config = dict(
    n_layer=9,
    optimizer='muon_variant',
    lr=0.00686,
    beta1=0.9,
    lr_head=0.012,
    grad_clip=2.0,
    schedule='wsd',
    doc_mask=True,
)
MLP neurons of a small language model. Each row is named by its layer, matrix (gate and up: input weights; down: output weights) and neuron, and shows model dimensions 144-207. Each number is 200 + 30 x the weight over its row's rms, rounded and kept within 0 to 999. A neuron's up and down rows have the sign that makes its largest values positive.
Before each neuron's rows, "fires in" lists the words (lower case) most often at its 100 highest values on Wikipedia text that the model never trained on. A number after a token or word is its count.

fires in: "both" 20, "two" 20, "the" 19, "three" 6, "different" 6, "many" 6
L4.gate471,234,200,241,165,196,197,168,176,184,206,231,231,176,215,237,144,187,242,251,199,200,189,200,222,216,220,161,218,176,207,218,223,168,256,171,224,211,210,211,201,261,174,172,241,216,177,198,148,221,175,239,188,205,205,212,212,198,206,196,202,185,221,203,183
L4.up471,196,242,234,225,191,204,260,235,186,197,196,196,154,236,197,202,188,205,212,209,195,153,247,151,216,212,180,184,219,191,151,151,190,171,198,212,148,188,164,185,204,177,215,245,198,190,153,204,247,236,217,158,230,149,171,247,198,202,170,172,223,193,195,188
L4.down471,208,200,245,170,167,143,196,177,246,225,195,236,162,200,171,193,158,194,234,212,272,151,181,220,184,223,184,163,154,232,210,201,231,220,221,178,131,197,178,196,198,193,203,157,142,223,160,186,193,182,203,165,163,224,175,177,141,168,261,176,216,211,232,207

fires in: "of" 50, "on" 7, "finished" 4
L4.gate854,149,227,200,197,212,233,188,206,192,218,232,203,166,268,242,176,223,199,206,223,231,236,211,194,151,149,207,181,198,215,239,269,219,154,208,208,209,209,163,213,255,205,199,180,224,183,229,170,204,168,172,151,213,180,186,177,200,241,174,230,202,172,228,197
L4.up854,116,219,186,217,193,197,251,227,253,211,162,263,182,222,137,208,176,211,264,202,230,211,125,213,188,190,176,219,244,220,202,246,206,179,205,191,186,203,177,173,223,213,231,226,192,250,240,176,210,146,192,179,206,164,241,168,176,168,184,240,187,174,160,160
L4.down854,160,222,230,168,219,197,239,152,215,193,179,188,198,143,213,158,231,178,167,236,243,170,255,205,197,210,178,233,200,166,212,209,200,179,156,151,157,238,180,168,204,185,220,207,181,196,195,175,191,172,150,163,226,232,181,163,181,180,211,214,226,162,198,217

fires in: "david" 20, "matthew" 7, "scottish" 7, "thomas" 6, "steven" 6, "jody" 5
L3.gate1005,171,214,217,216,217,221,200,211,148,218,224,194,164,192,199,201,190,202,215,197,149,205,209,240,237,212,213,163,187,198,195,207,204,229,211,199,217,225,228,212,141,228,221,167,235,213,221,224,199,182,185,189,223,211,225,224,192,168,198,175,199,209,150,167
L3.up1005,144,131,134,214,232,222,196,176,197,230,191,172,246,210,212,172,220,179,193,256,139,240,189,255,244,227,217,139,225,177,203,212,236,211,176,174,231,197,172,222,198,219,171,201,255,234,241,197,121,201,263,183,189,212,214,212,159,191,196,171,188,195,163,209
L3.down1005,205,160,246,200,166,193,240,215,157,209,177,176,238,172,201,219,149,184,170,210,169,219,196,167,205,228,198,194,163,241,202,248,207,126,238,173,243,214,104,193,162,165,269,248,229,232,227,219,224,189,197,208,214,177,211,206,200,222,184,208,196,175,163,169

fires in: "and" 59, "made" 8, "has" 8, "those" 7, "had" 5
L4.gate192,215,196,237,212,219,208,220,219,247,225,229,161,193,213,157,121,245,189,163,218,207,207,215,187,241,195,245,211,211,215,215,204,141,208,195,225,177,230,209,194,208,210,205,196,216,247,154,195,229,211,213,198,221,201,196,195,166,168,238,196,208,195,218,230
L4.up192,182,204,181,227,214,173,208,220,222,215,195,201,223,193,212,227,187,205,250,264,219,172,203,184,235,194,190,157,230,184,229,258,225,194,216,267,212,213,124,233,156,203,146,237,121,180,169,180,184,144,176,222,153,249,192,197,196,210,186,218,218,194,211,248
L4.down192,199,140,166,236,209,186,185,187,201,195,184,237,211,237,161,227,254,215,172,158,203,178,189,182,216,215,255,142,247,168,178,140,206,215,164,202,189,235,157,179,183,208,240,192,243,209,153,211,228,179,210,163,207,201,186,203,180,198,196,268,210,196,174,154

fires in: "after" 17, "following" 15, "before" 14, "to" 11, "of" 10, "commander" 5
L4.gate355,170,239,190,158,220,231,242,188,159,180,140,231,241,183,216,157,190,208,227,126,247,181,215,262,188,197,196,233,216,193,164,186,210,198,184,151,191,244,206,170,209,141,178,145,237,221,197,212,136,215,149,219,193,221,203,198,161,219,177,212,180,166,141,201
L4.up355,251,217,220,227,190,194,224,204,220,194,242,213,181,184,254,186,235,183,185,186,223,213,192,225,162,229,294,157,252,199,241,203,196,151,225,159,163,242,229,224,253,183,200,212,188,169,235,208,148,203,238,143,264,210,225,191,160,161,219,235,198,177,167,199
L4.down355,155,188,233,186,227,205,214,171,223,227,194,151,163,210,214,239,185,240,191,183,187,235,139,181,187,165,208,199,142,260,198,185,148,179,247,282,249,178,195,159,195,183,210,211,180,203,181,228,224,163,246,241,225,207,160,183,177,250,193,192,151,157,202,161

fires in: "and" 27, "them" 16, "father" 12, "known" 8, "mother" 7, "daughter" 4
L4.gate547,244,187,249,237,202,203,201,200,213,216,186,210,166,176,222,249,285,221,259,217,167,183,230,153,200,193,199,260,176,221,266,180,229,221,192,189,200,207,206,159,270,221,202,206,208,140,236,180,207,150,216,201,201,246,199,257,148,199,220,209,202,210,184,263
L4.up547,195,236,152,225,161,138,205,223,175,163,200,222,159,178,210,218,221,221,259,200,236,193,189,150,185,206,243,210,210,209,208,223,199,227,210,234,192,192,205,235,146,262,193,204,244,190,175,258,266,180,146,274,208,215,154,199,230,188,227,195,225,202,215,230
L4.down547,195,197,179,219,146,197,249,183,207,207,182,264,169,172,257,124,164,201,142,185,200,203,185,170,195,192,209,217,220,235,179,200,149,201,229,117,194,217,191,189,218,163,187,209,216,146,218,197,211,158,155,144,183,213,212,243,179,218,199,190,207,203,207,224

fires in: "an" 59, "announced" 6, "another" 6, "any" 5, "anti" 4
L4.gate995,150,208,184,188,175,245,173,193,230,154,208,178,173,233,142,234,217,212,165,249,156,224,277,271,287,148,219,198,236,140,219,193,210,262,193,158,167,195,219,207,219,206,243,233,213,223,202,174,197,201,198,183,191,202,166,169,202,237,269,183,230,206,170,211
L4.up995,213,236,182,251,177,131,196,199,211,232,206,236,189,187,193,241,199,219,166,170,190,222,215,275,213,233,208,179,194,169,243,170,195,201,170,209,220,147,210,171,158,184,184,164,198,277,191,142,175,180,185,235,183,198,196,221,204,182,227,142,173,179,228,207
L4.down995,200,175,185,124,142,183,163,223,202,159,154,228,265,191,242,206,213,205,227,172,163,263,221,200,220,180,188,262,195,129,242,152,207,241,205,259,198,228,224,234,154,221,163,196,223,186,234,197,204,187,170,232,201,211,204,205,191,156,213,186,172,202,209,207

fires in: "by" 24, "until" 20, "in" 11, "since" 10, "following" 6, "byrne" 5
L4.gate215,189,168,148,203,193,278,212,204,189,234,216,218,251,159,196,194,209,222,260,222,191,227,184,227,167,229,179,188,205,191,219,189,205,214,182,198,181,233,220,213,168,184,222,213,200,177,269,251,158,135,198,201,190,182,187,214,188,167,179,181,232,182,128,199
L4.up215,242,215,165,177,202,234,204,248,163,187,174,159,252,196,180,193,201,204,230,176,233,180,153,258,221,249,183,202,213,210,226,233,194,217,209,166,233,195,235,93,178,200,217,174,182,228,241,154,146,171,183,172,150,159,146,229,214,177,160,197,226,188,213,220
L4.down215,171,165,198,185,232,216,217,195,164,204,203,217,203,226,205,197,236,160,179,196,197,208,147,224,178,189,177,213,188,252,225,211,175,201,225,185,209,211,236,138,194,210,224,213,168,169,207,171,255,226,201,171,155,119,240,195,208,164,230,191,180,167,187,258

fires in: "his" 43, "guitar" 15, "guitars" 5, "its" 5
L3.gate521,270,218,200,159,189,196,220,221,243,186,163,192,216,194,156,237,185,177,167,206,212,222,133,238,236,196,180,184,214,221,207,237,209,207,161,230,214,199,221,203,181,184,148,232,161,258,170,208,177,214,167,176,229,229,205,243,234,213,237,197,243,212,233,245
L3.up521,158,203,179,213,182,173,196,207,203,148,125,191,216,186,140,181,197,220,245,211,214,206,191,175,251,172,172,215,195,182,235,205,170,255,204,247,222,153,221,234,197,213,154,168,189,152,269,173,222,269,222,235,241,229,233,218,221,187,186,234,170,210,201,176
L3.down521,204,161,237,152,220,196,204,167,177,222,167,165,228,183,179,201,198,196,171,211,195,169,188,238,178,186,179,151,159,189,247,198,185,225,187,227,233,194,233,142,241,178,224,264,200,179,241,231,229,191,132,184,210,178,214,160,239,191,219,200,250,210,175,218

fires in: "guitar" 15, "tournament" 8, "votes" 8, "games" 7, "guitars" 6, "f" 6
L3.gate843,196,161,219,171,168,212,284,205,174,192,216,175,261,172,164,217,174,201,233,234,210,199,184,234,240,191,222,241,183,195,210,191,233,193,212,202,191,119,167,160,219,176,200,154,222,193,215,196,179,221,244,180,197,169,215,217,210,209,202,224,210,220,232,232
L3.up843,177,216,215,206,219,232,202,204,187,223,273,153,195,174,222,156,188,237,203,223,219,232,247,194,207,225,163,195,215,226,206,207,214,228,210,218,273,195,191,198,210,251,162,165,232,253,205,216,227,215,222,171,214,171,232,213,195,243,110,154,189,209,187,197
L3.down843,235,164,247,215,167,210,197,218,165,146,227,230,217,225,222,185,210,220,164,186,196,215,216,184,211,213,194,134,160,166,207,199,207,217,221,169,184,211,262,229,188,178,158,159,219,153,195,205,198,165,195,163,218,160,205,178,146,197,168,226,211,225,232,271

fires in: "with" 24, "after" 11, "signed" 5, "against" 5, "joined" 4, "defeated" 4
L4.gate939,274,196,208,207,218,209,160,185,187,164,190,270,218,175,173,252,160,244,201,190,225,206,253,195,211,142,253,179,154,224,222,206,193,207,237,205,155,182,161,203,223,200,247,191,206,165,214,181,205,208,204,215,166,160,145,169,202,193,243,248,205,226,217,255
L4.up939,196,219,218,191,173,226,183,136,159,238,184,240,201,200,180,203,199,209,208,206,162,262,209,203,209,225,182,166,187,196,177,194,221,180,227,215,173,172,120,180,227,191,240,206,135,173,275,251,218,222,192,224,160,176,161,213,155,175,246,226,208,187,194,192
L4.down939,176,173,226,212,240,196,137,198,218,170,235,212,242,224,176,212,249,146,165,166,180,192,174,178,180,204,190,190,233,197,193,216,215,189,235,192,258,181,184,238,167,253,198,186,218,213,207,193,243,159,186,175,167,156,190,170,172,197,181,217,186,132,190,150

fires in: "used" 16, "found" 12, "university" 10, "city" 7, "union" 5, "district" 5
L4.gate124,207,246,169,223,228,181,220,238,231,238,205,208,221,221,125,217,210,168,200,199,190,261,191,241,175,209,151,185,177,148,208,176,243,193,176,276,175,171,205,204,236,171,197,213,194,216,159,166,233,213,228,176,199,245,208,208,196,159,215,241,168,238,176,243
L4.up124,185,146,261,176,181,179,182,179,193,260,169,192,159,134,160,185,210,212,179,166,181,186,190,193,159,259,184,193,176,197,226,201,267,191,136,171,201,150,202,194,183,152,197,207,194,207,183,264,153,228,230,220,231,195,199,200,147,157,199,195,167,211,153,184
L4.down124,158,188,192,177,239,200,128,234,225,138,229,202,206,165,228,215,221,217,258,213,175,208,176,159,176,155,201,200,184,199,199,227,210,197,164,255,179,256,197,186,226,167,230,255,195,264,239,202,174,242,223,154,184,240,212,170,168,160,127,159,179,182,229,264

fires in: "was" 62, "were" 7, "is" 5
L4.gate432,158,171,224,248,203,193,158,228,233,165,209,257,160,191,148,169,190,222,228,224,166,195,153,200,218,192,181,175,229,142,193,187,135,200,214,187,190,229,153,179,194,203,217,129,252,186,133,223,202,174,145,184,177,239,165,191,187,260,193,217,240,271,148,204
L4.up432,194,186,179,198,179,177,220,255,205,198,214,167,183,223,153,224,199,235,150,239,208,197,184,176,204,195,179,230,180,227,197,194,193,189,158,211,155,212,222,153,220,171,270,223,229,215,208,219,143,202,193,189,201,196,213,193,145,182,200,255,181,211,154,123
L4.down432,203,208,221,225,206,270,185,241,194,183,136,138,172,172,156,209,206,255,233,175,89,195,265,223,200,210,167,243,213,149,220,179,194,172,175,175,225,205,235,217,177,190,197,195,178,170,143,156,198,230,213,202,198,255,228,202,146,183,183,221,248,215,162,201

fires in: "or" 38, "and" 12, "original" 9
L4.gate420,204,238,205,269,161,185,216,227,198,219,202,196,226,207,246,190,187,190,174,223,238,237,219,237,185,206,243,223,142,168,242,221,227,178,164,213,194,235,207,208,207,169,233,172,191,188,152,211,177,207,191,183,172,199,180,214,209,104,193,215,206,202,228,179
L4.up420,193,177,144,198,193,229,172,223,224,164,167,183,184,174,191,209,174,272,185,219,222,257,206,223,224,145,203,206,183,176,179,212,221,189,152,204,169,220,232,207,223,165,210,177,207,229,207,166,221,201,256,210,189,192,170,203,240,186,165,174,187,174,177,198
L4.down420,246,193,173,192,247,206,172,215,224,146,201,158,242,226,162,191,199,178,238,151,221,219,255,223,215,193,197,187,182,194,202,192,233,196,221,214,216,233,184,183,187,194,225,216,216,196,228,204,174,226,167,172,217,187,183,276,225,198,206,220,175,192,201,221

fires in: "been" 20, "were" 18, "beijing" 8, "me" 6, "be" 5
L3.gate781,215,211,180,243,220,188,193,226,178,214,264,166,223,220,141,185,234,250,212,221,217,191,220,159,119,229,205,217,167,136,275,200,144,234,187,161,206,216,174,156,187,233,211,209,147,215,228,217,182,231,150,191,221,175,171,208,220,228,150,176,189,244,201,263
L3.up781,221,176,217,220,248,150,171,235,169,214,234,172,200,195,197,243,192,215,233,234,167,166,239,226,192,182,194,198,171,155,242,187,193,130,169,231,213,224,209,157,225,196,203,214,182,175,150,219,161,201,204,210,205,205,149,200,209,216,195,225,193,247,165,172
L3.down781,148,185,242,135,150,160,210,175,224,184,239,222,216,200,164,240,200,195,200,126,183,176,182,170,192,159,206,244,174,195,192,185,208,140,150,192,234,199,182,223,189,182,203,172,143,189,217,165,161,238,190,178,182,212,205,247,209,158,179,209,168,187,226,204

fires in: "his" 56, "its" 29, "their" 10, "her" 4
L3.gate923,248,256,251,152,235,217,182,141,181,163,203,210,169,223,170,191,185,196,191,170,223,204,163,194,184,134,219,182,206,212,297,211,215,179,271,199,217,170,180,202,225,170,222,205,201,176,216,207,212,224,176,134,207,209,162,167,240,190,207,171,176,193,146,249
L3.up923,191,204,216,165,190,175,194,227,216,164,219,236,172,165,184,186,218,152,112,198,169,220,147,168,206,176,175,183,213,209,221,223,198,187,250,180,232,93,173,255,196,190,232,145,210,194,154,213,202,234,203,168,179,185,192,198,221,232,223,214,193,118,145,194
L3.down923,197,234,249,165,223,234,207,207,246,162,163,244,163,192,158,218,243,227,192,204,192,133,235,188,201,174,214,163,210,175,188,204,210,168,171,241,215,201,228,187,144,201,158,229,196,165,229,190,200,236,194,224,157,205,200,164,164,192,207,192,212,169,208,222

fires in: "in" 35, "on" 18, "during" 8, "at" 7, "following" 5, "he" 5
L4.gate447,229,151,239,233,192,224,241,215,209,200,211,203,234,236,157,188,189,243,268,189,206,181,201,268,230,235,149,197,185,211,240,134,258,201,188,171,193,161,169,206,205,175,214,207,184,180,191,220,161,202,199,167,233,224,235,198,198,221,199,223,203,172,133,216
L4.up447,187,230,215,217,184,181,167,230,220,173,219,185,155,194,216,266,187,186,175,211,163,199,177,197,193,210,218,145,196,197,242,228,165,194,192,200,169,230,230,240,185,238,232,234,193,226,209,188,185,173,236,239,203,217,184,154,147,182,202,211,209,218,211,192
L4.down447,198,245,172,212,194,216,244,229,175,224,185,245,224,192,160,240,240,184,213,196,158,223,236,231,154,193,159,205,253,212,193,216,165,203,213,188,188,234,233,167,192,197,194,228,200,218,204,159,230,267,189,187,223,261,132,229,194,160,202,242,234,229,153,208

fires in: "several" 17, "other" 9, "was" 8, "many" 7, "is" 7, "aaron" 5
L4.gate641,161,186,235,141,192,205,194,236,196,181,218,215,212,140,147,191,180,193,234,131,155,243,248,226,216,174,235,247,207,190,174,173,186,191,197,214,225,192,221,216,201,188,136,222,201,166,211,205,204,226,235,216,205,240,197,245,183,180,126,188,137,221,257,208
L4.up641,235,164,179,137,204,218,185,188,183,219,148,185,237,180,202,206,237,200,228,218,193,206,210,169,198,218,216,227,259,218,217,215,138,212,213,236,163,226,130,207,198,214,222,253,234,121,197,222,209,235,291,151,193,187,211,171,199,160,144,264,160,232,257,180
L4.down641,198,236,216,209,199,180,217,199,205,237,200,101,143,175,187,193,156,215,219,210,233,222,235,204,158,183,218,214,132,188,204,174,189,177,181,139,127,241,188,205,197,215,214,186,171,175,160,131,193,173,220,202,192,179,213,224,220,206,226,201,182,235,204,191

fires in: "to" 35, "due" 15, "or" 4
L3.gate492,171,252,202,211,235,175,218,182,241,202,257,227,164,169,215,178,218,192,186,249,206,204,194,208,191,204,191,240,135,201,206,231,190,204,208,207,225,169,202,226,162,178,184,220,118,197,152,207,165,201,177,158,209,208,211,235,182,216,172,179,179,129,216,219
L3.up492,162,216,220,227,227,230,196,239,215,268,173,232,181,152,207,217,227,257,213,199,175,280,204,236,206,189,158,261,184,196,234,256,210,238,221,211,228,187,170,177,232,149,219,151,170,169,166,166,197,226,181,202,202,214,222,193,159,218,196,142,148,185,207,187
L3.down492,216,180,184,238,211,180,246,228,254,197,212,211,173,237,202,191,221,251,222,250,127,241,231,219,192,241,188,228,248,194,220,247,203,179,231,242,209,198,194,209,234,183,155,211,215,257,179,167,202,172,276,216,209,222,173,213,210,154,223,234,207,184,189,134

fires in: "one" 27, "each" 20, "an" 20, "anti" 4, "another" 4
L3.gate683,143,229,154,174,175,186,172,213,196,230,167,211,180,249,196,238,201,189,170,153,173,231,218,202,201,218,148,176,192,145,264,185,160,225,226,258,199,222,219,219,157,216,194,205,164,165,249,231,160,159,172,181,162,177,278,189,196,222,229,182,190,190,190,185
L3.up683,218,157,217,224,153,229,226,198,171,228,158,182,199,196,225,214,170,273,206,186,184,219,246,236,155,205,148,137,181,201,259,232,188,220,231,273,187,144,195,182,210,122,192,221,178,182,220,250,188,160,166,199,187,151,192,204,227,170,227,181,230,195,200,226
L3.down683,175,189,190,198,190,275,209,211,196,154,187,204,146,187,173,193,200,202,197,186,185,239,195,208,201,226,203,224,151,142,244,199,218,217,182,194,166,198,176,153,222,187,195,174,161,157,227,205,203,193,183,187,178,171,218,225,177,191,178,232,225,189,200,155

fires in: "match" 13, "drama" 10, "tournament" 9, "championship" 8, "show" 5, "compilation" 5
L3.gate185,238,121,218,171,170,185,210,261,191,210,184,245,210,140,217,199,188,173,244,234,248,243,199,226,206,172,195,209,224,252,228,191,190,175,164,204,218,256,234,213,260,256,186,219,189,194,173,244,245,215,195,201,224,211,243,221,155,207,216,213,206,194,220,286
L3.up185,185,224,202,192,232,213,174,202,206,210,180,258,182,219,226,205,242,177,186,214,176,173,211,146,243,187,213,187,185,214,191,218,196,203,217,207,253,217,184,167,267,210,246,158,160,176,192,203,188,215,189,196,182,186,163,173,177,232,204,184,225,248,183,189
L3.down185,197,158,226,184,105,178,227,210,228,157,195,246,195,220,173,207,217,162,194,248,218,191,221,164,215,167,210,227,188,209,246,229,166,233,200,175,222,262,199,228,201,180,172,223,204,171,130,145,276,220,220,203,186,241,200,178,186,183,208,152,218,175,202,156

fires in: "of" 62, "also" 6, "playing" 4
L4.gate783,194,168,180,183,173,190,186,195,220,184,241,199,152,198,172,232,162,181,212,199,181,229,164,235,238,216,184,180,202,179,209,231,221,206,220,201,255,180,202,217,240,190,212,189,239,215,232,224,197,223,190,235,187,178,161,177,203,206,166,266,221,228,195,261
L4.up783,162,255,192,231,181,165,118,207,221,145,239,209,211,230,194,177,127,253,209,216,270,219,190,209,198,188,187,149,140,226,190,254,206,212,231,158,227,221,214,264,193,192,197,214,203,164,205,207,261,225,213,155,219,179,201,178,204,213,218,182,194,158,209,182
L4.down783,173,235,224,206,192,189,225,181,201,221,225,211,235,169,177,188,184,211,172,249,205,170,226,228,175,158,234,227,149,253,221,196,155,229,191,207,186,241,210,223,235,245,127,192,167,250,199,209,171,237,212,224,202,169,178,256,230,193,243,282,200,224,226,171

fires in: "would" 33, "to" 16, "term" 4
L3.gate461,180,238,176,235,204,223,220,217,212,267,216,163,247,203,190,209,158,177,222,297,132,210,162,206,257,180,195,234,206,140,196,154,163,239,232,199,220,220,210,205,205,179,210,199,216,192,164,177,217,195,218,217,120,189,146,159,210,230,248,214,232,223,192,165
L3.up461,185,190,154,210,222,208,185,253,244,178,190,187,188,166,123,259,176,208,216,279,225,191,162,232,156,155,219,156,188,172,188,194,226,218,135,173,226,153,205,215,197,155,277,234,193,251,203,152,196,140,219,207,213,166,200,187,192,218,225,183,176,225,234,195
L3.down461,229,202,200,166,241,202,213,213,147,177,202,191,222,229,240,176,240,186,220,241,172,220,221,209,160,203,247,212,158,238,196,199,176,197,220,150,196,199,209,149,211,202,186,194,203,218,200,191,171,228,230,213,203,221,170,186,211,227,263,149,245,229,223,148

fires in: "of" 23, "number" 17, "released" 11, "example" 7
L4.gate803,207,170,192,175,202,152,218,177,166,237,208,176,176,230,172,179,249,212,155,207,191,209,201,251,204,234,187,237,161,216,232,228,235,233,217,129,193,205,179,203,226,238,138,172,150,182,240,188,162,168,185,198,253,162,180,183,174,172,149,210,197,230,184,159
L4.up803,193,196,193,240,200,211,217,235,194,198,204,214,217,169,217,225,210,175,234,179,234,214,170,281,212,176,211,230,217,210,187,209,222,242,191,112,228,183,169,218,239,174,225,229,155,228,236,230,179,222,197,203,210,180,208,218,224,187,155,170,218,202,209,174
L4.down803,258,191,176,208,206,199,196,208,188,208,190,186,184,183,191,180,205,172,186,192,246,263,133,194,234,218,242,220,199,213,200,219,211,222,172,151,161,268,173,171,220,241,230,160,183,142,174,215,177,184,213,189,186,165,235,191,208,166,215,217,188,123,191,204

fires in: "was" 22, "for" 10, "is" 8, "before" 6, "been" 6, "began" 4
L4.gate565,215,181,237,241,273,203,172,241,199,192,157,192,209,147,128,131,239,265,179,207,227,227,181,205,192,201,184,190,138,187,187,194,251,167,193,171,192,172,125,194,224,244,262,185,162,171,165,232,237,215,225,151,208,156,223,196,217,264,211,216,231,128,173,153
L4.up565,172,205,222,160,136,244,176,197,231,180,220,183,232,112,173,245,173,193,238,205,158,204,197,183,238,232,204,237,173,191,174,240,183,153,189,208,168,187,291,176,211,183,246,143,154,201,177,218,148,211,200,164,217,150,217,181,135,231,169,250,234,208,199,239
L4.down565,197,258,251,135,178,193,186,202,203,213,181,175,203,188,151,187,205,202,191,210,179,177,133,214,224,224,203,184,173,207,198,172,189,194,214,183,208,181,186,151,191,189,135,185,300,143,250,198,237,244,204,197,203,211,256,244,217,202,219,161,194,240,233,222

fires in: "also" 27, "the" 17, "most" 10, "many" 5, "only" 5
L4.gate760,180,190,231,188,228,200,192,253,210,224,221,261,168,140,227,197,167,223,227,212,217,187,187,171,200,218,143,237,234,250,208,236,183,190,205,305,179,219,164,196,244,253,204,151,172,184,179,169,156,253,133,216,222,148,221,181,197,211,218,179,251,182,227,211
L4.up760,153,205,187,152,175,194,216,217,211,196,191,216,219,231,188,201,215,182,194,177,225,189,224,160,233,216,163,186,248,236,211,175,198,239,230,173,183,225,195,221,195,264,186,195,149,173,241,188,209,245,232,184,225,150,238,188,159,152,283,180,177,188,224,196
L4.down760,270,214,209,192,179,208,192,196,224,127,154,177,236,230,224,238,208,216,208,213,258,212,247,165,176,249,190,141,179,163,231,226,208,180,218,190,225,179,228,214,181,185,237,134,146,237,193,215,205,158,173,211,227,215,188,219,175,218,160,202,224,228,178,264

fires in: "of" 92
L3.gate956,131,219,169,178,160,175,148,125,246,170,179,193,250,192,196,213,228,219,205,160,230,249,129,176,233,202,189,215,192,224,189,204,140,207,199,251,197,199,237,179,205,207,212,219,214,167,192,229,264,242,136,193,166,214,191,204,180,196,164,222,183,218,154,236
L3.up956,248,185,218,230,207,191,189,164,201,175,230,197,171,231,225,166,195,198,171,187,166,240,156,194,242,200,155,200,205,215,222,173,212,192,240,179,185,208,204,194,157,245,203,199,163,135,213,229,236,229,230,126,204,209,217,157,168,162,163,193,217,203,227,233
L3.down956,151,262,207,188,167,212,187,232,212,164,236,168,190,182,134,209,156,212,204,208,201,163,152,172,217,237,194,173,250,204,195,182,209,203,171,182,214,201,195,219,270,230,211,118,194,214,241,194,213,181,197,185,238,167,178,138,216,206,223,193,225,204,186,154

fires in: "at" 75, "reached" 8, "became" 7
L3.gate551,203,180,197,224,215,243,203,146,200,225,203,237,229,215,144,219,103,237,159,226,146,198,125,216,215,231,181,242,190,221,220,147,151,235,224,224,144,194,224,142,197,191,173,236,215,153,229,195,215,197,190,178,235,217,217,204,200,227,229,186,263,223,216,154
L3.up551,162,142,181,254,196,196,241,203,186,146,194,209,223,193,243,232,145,178,200,175,162,211,231,212,159,196,194,210,178,153,137,181,166,203,187,183,293,167,157,193,182,202,196,193,246,195,256,169,225,200,170,245,208,199,186,163,220,189,176,239,181,160,184,180
L3.down551,206,212,202,207,234,219,172,202,184,212,126,205,205,231,168,166,243,238,201,225,237,190,150,216,234,189,221,241,249,206,216,183,242,221,219,184,195,121,190,159,158,181,197,211,239,215,163,172,184,239,218,186,187,216,237,224,216,196,258,207,181,199,197,213

fires in: "best" 19, "end" 10, "fish" 6, "highest" 5, "single" 5, "college" 5
L3.gate263,169,191,220,278,189,216,251,166,255,179,229,251,233,190,159,205,151,224,234,201,236,200,264,191,223,174,221,236,183,256,209,161,159,222,205,187,180,244,172,179,199,213,228,132,188,197,165,203,210,273,206,201,216,192,154,240,144,235,182,194,276,231,194,196
L3.up263,183,170,250,242,130,230,210,176,225,257,254,262,157,170,221,161,213,188,219,195,202,210,207,216,198,186,211,226,185,179,163,151,196,188,221,184,163,218,192,201,213,251,195,161,195,165,169,200,219,228,229,233,191,217,165,230,110,200,143,213,219,214,210,255
L3.down263,194,207,183,202,225,205,166,167,210,224,188,178,221,176,190,224,245,171,169,178,210,154,214,203,236,189,152,210,187,221,193,212,190,220,264,167,187,226,165,188,173,215,210,202,172,154,226,175,212,243,154,179,204,186,214,196,186,189,172,213,216,177,210,230

fires in: "no" 24, "other" 16, "several" 6, "others" 4, "last" 4
L3.gate148,165,207,208,155,215,185,174,166,184,199,168,195,209,174,213,211,135,229,162,213,154,222,234,270,176,211,170,202,266,246,228,219,196,241,245,164,183,220,241,228,203,271,195,185,244,145,203,202,187,254,159,215,154,218,188,232,227,180,232,252,199,249,217,223
L3.up148,136,192,185,178,222,245,221,229,224,184,185,218,220,229,261,201,237,192,185,215,211,198,235,210,227,178,213,184,227,155,231,222,175,227,226,188,219,178,214,242,181,213,186,204,222,190,205,199,195,225,177,184,213,180,172,170,178,190,194,235,168,215,218,193
L3.down148,239,200,227,214,189,213,185,176,173,204,186,215,167,154,179,215,221,170,150,255,217,227,177,232,146,205,207,204,263,250,183,184,200,195,199,158,178,200,157,219,156,227,158,215,213,123,193,202,189,220,231,263,200,191,249,202,195,165,187,233,259,237,142,224

fires in: "an" 31, "part" 9, "partner" 5, "another" 5, "parts" 4
L4.gate259,242,207,230,168,223,218,151,186,195,227,224,181,203,168,187,276,201,199,228,251,140,266,208,170,211,182,207,184,157,144,268,219,222,206,191,178,201,272,254,191,191,202,200,246,192,158,268,209,201,181,254,204,178,205,186,162,201,238,200,197,167,183,175,220
L4.up259,209,193,201,211,209,219,195,190,205,241,249,187,207,242,194,253,239,177,231,227,178,230,195,190,173,164,239,177,155,204,234,244,245,241,171,206,145,179,179,207,190,209,139,233,182,232,179,217,179,133,239,191,193,175,161,201,179,204,210,180,201,177,186,208
L4.down259,230,161,217,239,195,173,207,181,209,205,227,198,199,166,109,178,187,227,175,222,175,179,259,209,215,139,180,206,218,227,205,179,175,165,260,204,189,216,191,199,175,219,194,205,213,207,230,179,223,211,203,174,219,205,240,208,217,222,213,199,196,201,209,197

fires in: "more" 21, "most" 18, "some" 10, "early" 6, "throughout" 6
L3.gate448,218,191,185,164,211,227,180,210,145,217,195,226,285,215,199,184,270,209,141,216,245,204,185,184,154,237,216,171,219,228,201,192,199,180,199,181,185,219,177,199,181,177,229,187,230,232,172,178,219,243,224,212,242,207,230,201,192,246,196,248,205,210,169,257
L3.up448,199,214,172,216,191,223,210,206,223,171,201,197,192,207,201,217,205,159,190,183,197,204,193,198,198,239,177,201,178,202,211,205,252,202,216,272,147,200,209,154,136,198,202,216,215,172,232,220,182,256,215,146,176,195,210,203,191,180,238,176,211,207,180,219
L3.down448,182,163,153,166,167,224,190,191,137,189,171,222,145,208,190,239,155,199,196,202,202,202,203,213,166,202,146,240,222,182,222,216,181,195,201,219,208,201,191,173,121,224,253,202,190,225,218,146,249,211,186,204,168,190,195,252,188,185,160,198,167,202,163,189